MLP neurons of a small language model. Each row is named by its layer, matrix (up: input weights) and neuron, and shows model dimensions 48-143. Each number is 50 + 10 x the weight over its row's rms, rounded and kept within 0 to 99.
A block is one neuron, or neurons of one layer that tend to fire together. After each block is what it responds to, as a language model described it from the Wikipedia text at the highest values.

L11.up31:67 53 36 66 55 39 43 61 57 49 47 25 72 43 35 48 72 51 52 68 48 47 49 51 57 62 57 49 21 48 46 47 55 47 57 70 43 49 52 38 44 44 46 53 65 44 33 38 51 50 42 56 40 43 41 48 50 32 47 60 41 54 50 44 41 46 45 54 45 46 60 58 42 43 52 33 42 46 47 54 51 63 54 49 60 73 55 54 53 45 60 52 61 57 54 52
L11.up69:50 53 43 45 52 45 44 41 38 48 38 45 39 56 57 50 75 39 48 53 73 47 50 69 58 54 34 58 47 39 50 55 53 62 49 48 48 50 45 54 58 44 43 37 63 49 39 48 63 59 68 46 46 55 48 45 42 55 47 74 45 59 56 39 39 33 45 36 49 42 32 42 45 46 59 56 64 39 53 56 49 37 57 48 51 29 35 73 55 54 44 53 68 52 59 47
L11.up78:44 48 53 75 54 45 46 51 48 41 45 51 49 57 54 68 68 41 46 44 71 48 33 65 49 46 40 59 44 46 42 57 38 44 49 54 39 62 73 58 45 51 56 63 60 44 37 54 54 47 76 67 53 50 50 58 41 29 52 57 42 37 47 54 64 49 36 49 39 63 57 45 49 58 38 37 47 40 72 58 75 52 72 35 47 49 60 51 57 44 54 52 75 62 49 69
L11.up180:56 61 75 51 54 63 66 41 40 54 42 24 52 48 59 51 56 74 36 48 49 35 59 42 44 54 55 36 47 32 60 42 54 57 49 45 45 38 70 46 38 33 63 38 50 49 38 50 45 47 61 65 48 40 58 48 44 43 57 46 46 50 62 49 48 29 43 53 23 56 44 46 56 47 46 55 60 56 64 58 66 49 55 52 56 48 47 45 56 42 57 31 46 62 55 44
L11.up208:43 27 41 64 65 47 46 48 48 58 44 43 56 60 47 50 50 45 51 47 67 54 47 50 43 54 44 44 40 42 33 55 54 46 41 76 52 56 54 64 51 56 50 56 64 63 53 82 48 56 53 46 51 48 48 60 42 49 40 48 54 60 57 23 48 57 57 64 41 61 23 30 35 54 60 56 60 54 59 51 51 40 64 47 51 55 61 61 54 50 48 59 50 42 41 45
L11.up531:53 54 50 43 63 51 45 43 49 67 45 48 38 33 67 55 63 46 68 35 54 37 45 55 53 54 43 35 38 64 37 49 50 35 52 47 55 54 53 68 49 53 59 44 68 53 44 48 49 46 39 42 59 48 39 47 28 41 32 67 43 42 57 62 70 52 31 47 41 46 57 47 50 60 46 59 43 28 63 59 50 54 63 59 46 39 39 50 55 51 38 48 56 58 61 49
L11.up549:57 67 55 61 66 50 40 37 60 70 56 39 19 54 48 39 62 47 40 39 61 47 23 45 55 57 52 34 43 43 29 46 59 47 57 68 68 76 43 45 45 40 35 47 46 45 49 42 39 45 48 49 68 41 35 51 56 54 35 61 63 37 56 65 44 31 56 66 34 50 55 67 60 48 39 47 44 51 61 51 61 51 48 42 41 42 55 49 50 45 55 44 38 57 52 61
L11.up585:51 62 29 50 63 43 46 49 35 63 51 42 53 57 56 59 69 62 43 44 43 54 63 40 55 53 47 27 42 62 53 45 34 48 47 42 38 43 47 62 50 54 47 67 59 56 40 48 54 68 51 47 60 49 35 48 54 56 30 65 62 66 63 44 50 50 47 55 52 59 50 41 52 43 52 59 49 53 57 49 47 56 53 57 48 60 44 52 43 66 32 59 36 49 56 50
L11.up661:41 47 52 55 47 41 45 58 47 50 37 52 33 44 44 52 59 49 48 45 38 41 47 58 56 38 56 46 56 35 67 37 68 50 68 50 47 49 45 59 60 55 40 71 55 40 27 49 42 77 48 63 55 34 58 51 50 38 56 42 38 55 58 39 49 35 43 54 53 51 45 47 47 49 52 52 40 65 74 43 60 70 55 37 43 60 64 49 41 36 60 59 60 58 47 44
L11.up862:49 34 40 54 47 41 60 54 46 40 52 33 47 42 46 51 47 56 44 55 58 56 42 54 52 64 47 46 54 51 58 60 61 54 39 57 45 56 56 46 49 54 34 65 53 60 35 57 42 48 48 58 52 46 52 48 57 55 52 47 46 50 62 56 65 51 44 51 51 59 57 49 36 44 36 46 51 60 60 51 66 40 59 49 52 51 50 59 64 32 54 46 50 73 57 45
L11.up888:73 63 26 62 44 42 54 64 53 32 45 45 48 37 45 65 52 52 44 46 51 44 62 63 75 45 58 53 40 63 55 47 57 51 51 67 44 50 53 62 32 38 60 28 48 43 39 61 40 48 51 54 57 45 49 44 39 52 42 55 40 49 58 45 54 47 49 58 50 49 50 47 47 71 43 53 37 52 58 54 46 56 42 26 57 45 54 45 55 51 53 50 67 39 46 51
L11.up894:53 58 55 57 45 46 57 31 66 68 59 46 38 41 39 37 51 54 55 55 33 45 55 60 56 43 35 43 44 35 44 56 56 56 56 62 39 41 59 47 60 62 30 40 56 60 47 62 64 52 55 41 62 48 45 57 49 47 58 38 44 54 44 61 43 28 59 62 53 57 50 41 52 49 53 34 28 57 63 51 65 56 64 24 48 51 52 51 47 49 41 49 73 57 44 62
L11.up1133:52 56 36 54 48 47 53 54 50 41 51 38 42 51 41 51 50 40 57 52 81 37 59 49 50 68 51 44 47 41 27 50 52 52 60 52 31 61 57 48 52 40 43 46 60 65 60 50 50 50 43 53 50 26 43 38 40 49 27 60 64 34 55 44 44 41 59 48 56 41 47 44 45 57 39 51 42 48 63 62 63 52 55 34 47 55 52 52 67 44 42 50 55 67 52 48
L11.up1142:55 63 46 57 57 37 47 58 49 41 51 44 36 48 62 55 71 67 59 41 56 38 42 40 63 55 41 54 25 68 39 63 54 49 61 47 34 59 61 51 56 45 54 44 59 39 61 50 67 44 57 47 54 46 48 38 38 48 53 52 51 49 67 49 54 49 57 61 28 58 31 56 56 43 31 49 54 55 55 71 42 58 51 45 42 64 54 66 40 36 35 41 62 58 35 37
L11.up1149:43 55 58 36 53 50 40 43 40 45 57 50 41 39 42 59 61 41 44 50 49 55 50 69 59 50 49 50 51 49 66 53 57 59 46 83 52 49 44 48 43 15 54 44 64 48 44 51 61 60 72 55 50 44 44 54 55 62 40 55 41 52 42 56 59 50 37 48 31 48 48 57 43 52 26 63 48 52 54 37 63 53 31 43 62 50 47 68 68 45 52 50 50 59 57 56
L11.up1189:38 46 62 60 52 56 40 52 46 46 35 46 64 49 57 56 58 39 49 42 45 59 44 55 55 39 72 53 42 40 47 38 53 56 58 45 56 69 55 53 44 36 36 47 44 38 66 54 60 50 53 40 54 63 54 29 55 31 58 48 56 63 42 37 63 48 57 65 36 47 51 61 40 51 65 43 56 61 65 52 67 53 43 44 49 54 52 60 60 32 45 47 50 51 53 50
Adjective-completing suffixes. Final word pieces that complete an adjective or participle split across tokens, such as -ed, -ous, -ant, -able (undevelop-ed, fam-ous, import-ant).

L3.up1248:65 47 56 59 46 58 45 47 43 60 51 53 39 53 42 40 47 64 63 55 49 55 60 41 64 58 34 46 32 63 49 44 60 48 39 57 52 66 35 75 57 48 36 47 45 59 24 38 29 55 56 50 56 29 40 57 48 57 20 58 52 41 56 56 50 59 44 63 53 44 23 55 65 28 50 24 53 45 58 53 65 65 46 55 56 49 47 43 40 42 48 44 48 53 56 49
Mid-word subword fragments. Non-initial word-piece fragments inside longer words or names, often in tables and lists, such as beauti-ful, Ad-di-s, T-ex-as, pre-di-ctions.

L10.up10:59 33 52 69 46 52 60 59 32 39 55 43 50 54 64 30 41 59 58 45 51 31 54 46 45 63 52 36 60 60 45 58 33 52 53 47 22 48 56 62 53 37 49 50 42 46 56 50 45 51 49 46 50 42 66 65 47 55 34 66 47 56 45 37 56 51 35 35 40 45 57 56 54 40 48 41 59 37 57 54 54 49 63 53 46 59 44 63 67 29 53 49 41 64 52 47
L10.up129:49 57 56 58 45 58 49 49 41 42 58 55 54 42 67 61 61 48 55 33 57 41 52 44 54 61 45 41 27 67 64 49 45 43 54 64 43 42 58 47 60 33 41 62 76 41 42 53 40 57 40 60 48 41 34 43 51 44 52 53 36 63 44 28 54 48 48 60 53 35 50 56 40 44 47 50 40 57 56 52 71 54 58 38 40 47 44 76 35 52 39 62 46 48 50 57
L10.up179:38 54 55 62 42 52 49 48 45 63 41 37 46 37 60 52 68 45 51 64 69 46 52 58 48 40 47 66 48 38 51 56 55 56 51 58 49 42 47 58 55 56 27 52 54 52 62 55 54 48 65 44 49 49 62 32 44 41 54 51 52 53 53 51 52 51 27 47 47 51 38 48 45 52 52 46 36 56 53 54 56 68 48 39 73 41 48 51 49 55 41 53 60 51 46 29
L10.up467:48 52 44 64 63 38 67 59 40 43 62 23 47 57 69 60 52 47 45 61 48 28 41 38 47 59 64 39 41 53 45 56 49 52 45 49 37 49 54 55 55 59 48 50 44 55 39 47 44 61 57 41 52 44 47 50 53 58 57 64 48 49 40 54 56 50 48 63 51 47 55 58 46 49 57 49 40 40 74 71 50 53 63 51 57 49 50 50 56 46 53 62 59 55 57 53
Word-final suffix pieces. Fires on the last sub-word piece that completes a word split into fragments, often suffixes like -ly, -ate, -ic: month+ly, altern+ate, allerg+ic, Calci+um.

L10.up194:46 47 35 55 53 52 46 42 38 45 42 24 45 57 59 46 47 48 53 44 65 48 56 38 55 57 49 52 30 58 41 51 44 53 39 54 51 57 42 52 57 53 49 56 46 60 72 45 33 56 51 50 64 60 53 47 54 35 41 59 58 61 54 49 56 49 74 70 45 63 44 41 47 54 41 51 38 54 55 40 63 39 44 31 57 61 44 60 37 34 36 63 49 62 46 44
L10.up236:62 39 40 48 48 65 53 56 49 53 49 49 41 44 47 55 70 66 43 49 43 54 42 58 39 33 43 58 46 47 47 47 56 50 62 57 62 65 48 51 36 58 55 43 46 41 54 56 48 44 56 33 76 61 59 62 48 29 52 51 63 48 28 43 36 50 34 55 39 61 41 69 41 54 56 46 38 38 36 66 53 42 51 50 51 50 61 39 34 46 28 43 52 41 72 55
L10.up336:69 72 26 49 67 54 46 60 44 44 42 37 53 59 35 44 49 52 32 43 51 37 58 63 50 39 63 58 48 46 51 66 59 53 41 54 56 42 43 74 64 30 65 47 75 70 17 71 57 53 58 44 60 44 48 39 42 55 37 69 50 51 47 50 55 41 56 46 37 52 45 45 63 49 48 52 49 42 57 57 52 48 52 45 35 44 61 43 56 45 46 55 58 57 53 57
L10.up825:47 37 29 53 88 68 60 39 57 45 55 47 46 67 55 39 38 51 47 61 59 42 43 65 60 41 36 47 38 48 44 45 45 49 63 45 49 61 54 53 43 35 58 57 44 65 45 37 32 61 57 54 45 52 51 48 35 45 54 62 48 38 46 45 28 60 33 48 78 52 56 64 36 55 70 42 51 51 63 55 67 56 59 53 49 43 42 45 47 61 52 48 42 55 52 58
Name-completing word pieces. Final sub-word pieces that complete a multi-token proper name, often one already seen, such as Stefan-o, Garc-ia, Ugan-da; occasionally other words (armadill-o) or "is" after a subject noun.

L10.up177:64 47 50 48 54 31 49 56 51 35 32 45 41 66 61 48 25 65 67 53 67 46 44 47 41 60 51 49 45 58 55 48 65 65 56 52 55 64 49 43 62 54 61 74 48 46 45 32 41 45 51 52 58 62 30 40 58 59 59 57 50 46 41 51 56 51 68 53 49 42 13 53 51 62 55 30 46 44 61 56 61 49 51 45 55 53 51 45 55 65 47 57 68 50 46 25
L10.up423:37 50 63 48 61 48 38 52 51 49 43 44 48 53 73 37 56 56 49 53 68 47 64 44 46 52 53 60 44 46 47 64 78 51 35 57 42 52 60 73 58 48 37 40 46 60 21 52 64 56 43 39 62 40 63 60 32 56 54 43 47 61 48 34 45 62 46 53 56 53 41 61 49 55 39 49 59 39 67 59 40 45 35 33 52 37 55 47 52 53 66 57 37 39 42 39
L10.up700:42 50 52 42 61 56 53 47 56 38 48 59 67 67 45 45 60 64 54 41 54 29 54 56 49 40 58 40 36 55 60 42 55 52 27 70 51 49 54 51 51 49 30 57 53 43 25 40 48 50 50 60 50 51 41 67 50 58 36 54 49 44 59 42 57 57 54 51 24 42 55 49 46 54 20 39 58 35 48 52 55 50 53 37 33 73 47 44 54 48 61 50 58 47 59 44
L10.up895:36 62 73 46 46 72 64 46 52 42 44 44 49 43 55 35 47 47 42 41 60 40 49 57 55 33 62 30 36 42 62 44 54 52 33 58 39 54 66 56 59 41 51 68 52 56 47 70 76 61 53 61 55 76 50 44 40 38 46 40 52 65 35 54 56 51 50 42 35 43 48 49 60 65 38 47 59 34 48 51 49 51 37 41 54 55 32 46 69 49 47 43 57 51 62 53
Word-initial vowel fragments. First subword piece of a multi-token word, usually vowel-initial and after a space, such as op(position), ad(hered), app(roved), ex(plosive).

L11.up30:39 63 52 39 65 70 39 50 59 48 44 60 56 52 58 63 67 65 47 40 54 57 69 61 57 53 37 59 50 40 63 32 67 58 52 52 68 35 47 60 43 31 51 63 42 78 51 40 31 65 58 37 54 41 39 37 49 46 56 57 41 48 33 55 42 51 45 51 50 53 40 58 33 52 52 39 45 53 53 50 55 58 42 56 47 49 50 52 67 50 43 51 61 57 38 52
L11.up43:44 51 53 58 52 43 53 42 44 60 49 32 53 51 62 37 56 68 46 64 39 54 38 47 50 34 56 53 57 45 47 40 38 54 52 68 36 57 46 49 59 28 47 53 59 53 56 51 35 58 49 48 43 44 61 52 51 55 29 46 62 61 44 55 43 54 47 50 57 38 52 92 45 46 37 44 47 51 44 51 44 47 47 35 37 65 48 64 61 48 48 52 63 42 62 64
L11.up137:48 48 35 46 73 48 63 59 59 48 50 52 53 47 53 59 36 70 41 50 50 38 49 38 56 47 59 37 53 58 45 48 54 48 51 52 59 39 65 49 39 56 51 52 55 69 29 45 65 60 42 39 48 37 71 52 45 43 54 57 44 57 47 47 39 47 47 55 40 42 51 53 53 50 60 52 48 58 44 43 39 35 49 41 38 55 75 62 68 73 56 60 54 40 54 42
L11.up397:45 47 53 59 56 66 49 46 59 41 53 27 53 64 51 42 50 62 48 54 39 51 60 58 47 54 40 56 51 35 60 54 50 41 51 58 53 54 49 27 52 41 49 37 56 45 40 58 46 44 62 67 63 46 61 48 43 42 63 44 46 50 48 48 50 59 21 64 47 57 44 62 41 64 55 50 51 44 54 69 46 48 50 36 39 57 50 57 42 39 25 41 61 56 42 45
L11.up704:66 50 55 53 46 60 51 51 48 49 49 51 39 45 41 47 42 70 50 44 49 49 61 55 49 49 52 59 44 52 67 63 49 54 63 63 52 53 57 46 38 35 59 37 40 33 56 58 46 57 34 56 57 54 56 44 50 42 35 41 24 41 30 42 66 53 52 63 39 50 51 53 51 57 47 46 61 50 47 62 54 52 47 34 51 68 52 44 43 33 35 46 59 55 59 41
L11.up881:63 39 36 38 56 35 45 64 47 33 31 58 56 49 35 51 54 55 53 43 73 37 46 79 51 61 57 53 51 60 45 53 51 51 53 67 35 59 31 58 58 57 59 52 48 45 55 37 59 73 43 71 45 47 57 42 71 47 44 61 45 54 51 33 49 72 37 69 61 51 58 44 46 43 53 53 42 48 49 67 61 59 42 22 53 43 33 46 55 51 50 53 46 63 47 46
L11.up927:59 59 52 31 62 63 55 53 54 50 47 45 55 63 41 38 55 55 71 47 62 43 36 45 56 69 64 57 27 48 40 54 50 40 62 50 40 58 54 38 65 54 54 52 51 45 41 51 41 58 71 56 50 53 37 40 60 36 51 56 62 56 54 48 44 50 33 47 42 65 40 62 44 53 49 52 52 61 47 43 50 55 26 33 56 49 49 57 52 48 43 53 32 44 54 50
L11.up943:61 53 42 46 48 50 43 62 68 31 37 30 46 76 49 50 64 63 46 56 55 60 52 58 58 42 39 53 49 48 35 56 46 42 45 60 51 49 65 50 48 54 61 56 47 66 36 42 37 62 53 50 43 52 67 61 37 49 40 52 38 40 38 49 49 47 38 66 55 55 64 64 47 52 58 58 40 49 59 66 59 57 40 37 45 40 56 55 50 45 31 41 64 48 40 45
L11.up984:62 55 40 56 64 51 46 56 37 45 55 48 54 53 46 31 62 60 40 35 48 38 35 38 59 25 58 45 48 48 65 37 56 54 67 55 30 42 50 56 50 36 54 63 57 55 55 50 51 51 48 45 60 48 57 33 41 42 58 59 51 53 53 26 51 39 44 62 31 63 52 36 36 39 55 44 57 54 53 65 60 51 40 58 55 43 42 49 43 46 44 49 60 37 44 30
L11.up1013:52 53 47 61 80 57 53 48 56 44 42 51 48 52 41 41 54 64 43 43 50 34 70 55 37 35 67 35 52 78 56 35 65 51 50 48 73 56 45 56 46 54 54 58 45 49 52 30 53 66 55 37 58 41 37 47 47 47 49 39 43 48 53 44 41 71 50 64 48 54 53 53 39 35 58 46 48 47 51 62 40 46 46 53 40 66 44 52 60 49 53 37 75 49 65 49
L11.up1051:48 55 41 34 73 63 51 62 35 54 56 38 74 55 38 52 61 52 66 58 58 50 36 61 45 53 46 63 41 56 49 55 48 48 39 46 50 39 46 62 65 56 44 36 60 44 36 51 42 68 52 41 44 38 59 48 41 51 38 44 40 61 41 60 17 44 50 74 58 38 42 33 46 54 53 57 43 53 48 55 52 62 43 37 37 31 49 52 51 53 45 49 48 63 58 50
L11.up1138:69 71 32 50 63 56 63 42 57 42 38 51 55 46 39 46 55 70 43 64 29 46 49 53 51 43 48 52 39 55 54 68 55 54 67 53 66 52 30 49 40 34 52 42 47 66 54 51 20 47 41 58 40 40 42 58 47 34 61 56 54 65 42 48 37 43 43 53 32 59 61 60 55 53 40 37 21 52 43 41 70 76 46 27 38 36 58 50 39 51 50 47 69 69 41 53
L11.up1195:50 41 42 51 62 52 45 64 67 64 49 43 57 54 45 34 37 53 53 54 66 59 52 29 46 43 32 63 40 32 46 39 48 43 58 49 55 53 64 52 50 38 42 42 49 56 41 72 53 44 49 48 49 52 37 55 31 45 55 46 55 42 41 44 70 63 60 68 36 72 39 57 50 51 57 43 43 52 59 54 50 42 33 56 40 36 40 31 44 68 53 44 49 36 53 55
L11.up1206:55 50 49 33 52 53 44 59 43 52 48 49 55 61 41 56 60 59 53 56 28 50 49 53 48 38 42 51 42 58 63 26 59 46 65 51 47 70 57 40 49 48 65 58 40 59 50 71 46 53 36 46 56 53 48 55 49 41 63 47 58 48 30 69 36 54 54 43 38 59 38 57 42 33 37 31 44 49 44 60 63 44 40 44 24 58 45 77 52 61 55 55 56 61 58 48
L11.up1219:53 50 42 56 60 56 38 59 66 43 40 49 37 56 45 49 39 69 53 36 39 59 55 39 48 60 50 53 41 50 40 47 54 65 64 49 59 39 38 54 48 33 61 62 51 53 59 42 47 51 48 45 31 38 51 49 54 32 40 43 47 47 39 50 36 52 48 60 54 61 31 65 76 55 67 45 35 87 34 44 52 55 29 50 44 41 39 66 68 38 37 57 42 50 51 55
L11.up1257:48 44 36 64 58 50 61 54 33 41 44 44 48 54 46 47 62 56 63 62 67 60 40 45 41 41 46 52 53 52 57 35 32 54 48 55 51 50 41 40 42 27 53 56 77 44 54 41 52 56 57 56 53 50 41 41 46 49 43 45 55 67 52 46 59 40 59 39 58 44 48 60 41 50 44 42 40 70 52 45 50 69 45 50 42 52 41 64 34 36 29 59 59 47 42 48
Proper-name final pieces. Final word piece of a multi-token proper name, mostly surnames, often the sentence subject right before a verb, comma or parenthesis, e.g. Pull-ard, Kais-er, Fukuna-ga, Adam-s.

L11.up6:58 51 50 61 45 58 53 51 59 47 68 39 55 52 53 59 49 63 42 48 35 76 52 40 34 50 48 55 55 63 48 36 47 56 47 43 39 45 50 46 62 49 55 45 29 52 54 59 40 49 59 43 58 56 38 45 48 60 33 54 49 56 46 62 52 54 54 56 35 46 32 37 41 46 39 36 40 55 55 60 56 41 62 39 70 55 39 48 68 60 54 42 48 59 67 50
L11.up100:42 49 54 52 47 56 58 49 43 49 37 62 53 49 48 45 56 55 45 56 46 51 58 45 50 48 63 54 50 45 47 47 45 57 47 48 54 50 44 68 74 58 36 57 38 53 50 52 40 46 55 49 57 41 22 49 46 46 50 39 48 65 38 42 62 63 52 57 56 38 30 49 43 54 54 38 56 46 62 56 68 25 51 66 48 50 47 49 41 52 56 58 63 37 64 43
L11.up119:53 37 44 50 45 49 56 45 43 49 41 49 52 39 39 39 43 43 47 38 60 47 59 60 48 62 59 17 54 77 64 47 51 45 46 72 53 63 58 41 28 56 40 57 46 50 49 67 49 57 51 34 50 54 51 60 35 42 53 44 50 89 44 58 56 60 44 50 57 61 46 40 46 48 52 42 71 58 65 54 51 38 69 41 51 57 46 59 54 59 62 57 46 47 70 46
L11.up314:72 76 47 49 52 39 69 53 45 48 39 52 43 55 45 48 50 58 45 71 50 46 55 54 47 45 63 42 51 68 67 45 43 53 52 46 53 55 47 54 51 55 63 44 48 56 39 41 41 66 45 54 57 52 48 60 39 55 41 36 47 61 42 34 48 66 62 34 36 36 58 47 52 41 40 45 66 49 50 48 67 40 49 45 57 54 46 48 56 43 55 44 58 52 60 49
L11.up491:50 43 64 63 57 66 61 58 35 43 28 54 48 47 63 45 33 56 60 59 50 51 63 45 53 44 59 50 39 42 44 41 66 61 57 49 62 58 65 55 62 43 51 44 50 55 51 41 61 56 54 49 55 58 50 30 39 47 35 48 45 57 69 66 69 65 47 56 57 67 30 50 49 40 65 40 57 48 38 62 57 60 62 56 50 52 50 59 51 47 29 44 30 59 67 42
L11.up514:68 45 35 56 69 39 56 63 50 58 62 54 47 46 46 51 51 57 53 40 42 39 51 44 40 60 51 36 47 45 42 47 26 46 56 58 51 61 38 65 58 57 42 60 54 64 43 40 43 56 48 48 49 38 39 37 48 61 29 60 39 71 43 40 43 33 52 56 69 48 60 43 48 56 47 48 45 52 64 61 65 40 51 63 46 61 47 48 53 57 52 49 56 57 66 44
L11.up515:50 54 55 60 54 53 33 61 47 42 36 45 55 57 66 51 59 55 69 49 65 55 47 53 52 53 45 45 57 59 53 40 67 52 29 63 40 57 57 45 45 47 51 42 43 69 34 76 54 32 59 35 51 33 40 54 43 33 40 38 47 55 43 60 50 69 38 62 50 30 40 37 46 55 59 30 30 50 54 52 51 45 69 49 44 38 51 40 48 60 57 42 63 52 53 57
L11.up629:49 43 37 43 61 50 41 67 32 49 62 65 40 57 42 33 43 53 53 63 43 35 57 56 52 44 68 28 37 68 44 45 45 56 57 63 43 51 45 41 59 46 38 38 42 55 32 56 47 47 32 50 40 50 31 44 36 51 44 66 60 68 51 49 48 45 46 54 42 47 45 60 48 49 45 51 42 42 45 56 59 55 56 42 47 46 63 47 58 57 60 40 49 59 54 51
L11.up639:37 68 73 55 36 56 60 62 66 42 50 60 61 44 58 41 37 56 59 56 41 48 57 39 55 31 53 38 43 60 66 59 69 56 43 51 63 58 64 41 23 48 33 46 46 48 59 60 46 56 26 41 52 56 53 53 61 37 54 46 42 59 44 57 64 59 42 49 36 61 49 44 61 42 45 42 51 55 44 47 57 31 65 45 40 50 36 36 40 54 40 51 54 46 55 47
L11.up700:51 42 60 48 44 59 64 61 54 46 46 37 62 46 55 53 39 71 50 44 48 43 51 50 35 33 29 57 53 55 62 39 46 47 45 48 54 51 61 51 41 48 70 70 44 69 30 50 58 53 60 74 50 55 51 45 44 58 39 42 58 33 31 36 51 55 57 53 48 35 27 47 40 51 62 45 63 40 51 49 48 40 57 46 47 32 28 35 36 56 68 45 57 56 60 34
L11.up890:47 43 49 62 56 61 53 52 46 55 41 64 57 57 48 40 37 61 66 55 50 43 48 50 52 55 63 39 33 52 30 52 42 51 30 58 36 39 40 55 52 59 52 59 54 66 40 52 63 52 45 40 57 47 65 46 41 72 38 62 55 55 39 40 44 48 65 54 54 56 57 51 52 37 54 55 61 49 53 45 56 49 76 46 53 53 49 41 38 55 44 53 45 44 47 53
L11.up937:42 49 49 52 59 56 57 47 24 40 52 52 42 64 53 48 58 56 58 47 54 44 50 52 53 59 58 32 43 46 48 57 50 55 43 37 40 48 50 62 40 47 38 41 48 47 24 47 43 49 43 54 45 51 45 61 55 63 58 42 48 77 51 39 69 48 36 46 10 56 45 46 58 50 64 57 59 44 62 54 54 49 52 53 42 39 50 49 55 44 52 45 39 57 69 49
L11.up1048:38 63 61 56 57 58 54 44 46 47 68 51 39 56 45 49 41 58 61 55 37 29 44 45 46 58 50 56 34 59 50 46 41 50 43 47 45 64 49 54 25 36 70 30 58 55 27 54 44 49 54 48 48 42 40 47 28 42 48 37 61 52 44 51 64 50 56 48 41 60 59 54 40 43 48 42 72 64 63 51 37 46 45 49 58 44 48 69 55 59 36 44 70 52 63 43
L11.up1103:51 42 42 36 47 68 51 49 45 49 48 49 53 51 30 42 38 57 64 43 66 34 44 69 53 58 64 53 56 66 53 54 54 55 57 62 37 50 47 59 43 43 65 59 60 46 46 45 54 53 49 38 40 51 57 37 71 30 60 45 61 41 36 56 55 34 55 58 61 36 52 38 54 52 55 41 59 40 58 51 65 53 28 64 22 61 40 45 55 50 45 48 49 63 56 67
L11.up1146:54 42 37 36 44 46 64 41 38 41 50 49 44 51 37 60 65 61 64 45 52 51 35 49 42 56 64 31 41 64 46 62 51 51 42 50 50 56 44 31 46 52 53 54 44 58 31 60 73 52 63 51 54 48 48 42 57 37 48 65 57 63 50 47 51 52 48 60 50 63 45 44 53 50 55 46 45 30 51 58 73 56 70 64 37 47 41 39 45 52 44 62 44 47 68 47
L11.up1166:54 50 54 52 48 49 56 56 41 21 40 50 55 48 52 52 71 50 51 46 39 61 50 56 41 54 35 34 34 60 58 48 53 65 67 44 38 57 39 71 48 52 62 50 38 61 39 59 59 59 68 48 51 62 56 49 51 56 57 36 38 43 59 42 51 55 41 67 51 67 42 45 39 39 60 42 60 35 45 47 69 35 61 72 43 46 60 62 40 56 37 47 68 51 55 32
Early mid-word fragments. Short opening fragments of ordinary words broken into odd pieces, strongest on com in com-mented/com-posed and ce in s-ce-ne, also w-hi-le, s-c-ratch.

L3.up637:43 63 45 74 49 55 41 63 64 35 43 45 45 50 60 58 63 55 47 51 44 52 49 47 32 49 36 43 44 55 38 58 71 52 50 49 56 46 37 59 65 67 45 58 49 59 45 46 46 55 53 43 56 28 53 34 45 23 30 31 44 54 57 44 56 52 42 51 46 29 42 48 39 30 46 46 55 54 44 61 57 58 57 29 41 49 59 63 59 38 40 49 66 72 46 39
Person-subject before predicate. Subject words he, she, who, or a biography's opening is, placed right before a verb about a person, e.g. ", he learned", "(born 1998) is", "footballer who plays".

L3.up910:54 62 54 59 57 56 52 70 51 34 39 48 37 60 66 46 57 70 54 61 53 43 53 50 45 49 52 37 43 50 47 46 58 55 56 40 64 52 40 67 51 46 40 54 51 59 43 45 59 50 62 42 64 32 46 53 42 45 47 30 45 42 57 46 41 48 44 48 46 45 47 61 55 39 45 45 41 54 55 52 54 47 48 37 42 46 52 66 65 49 42 56 65 57 55 49
Split "-ed" suffix. The word piece "ed" split off a verb stem as a past-tense or participle ending (loaned, developed, renamed), occasionally inside words like Medicine or Cedar.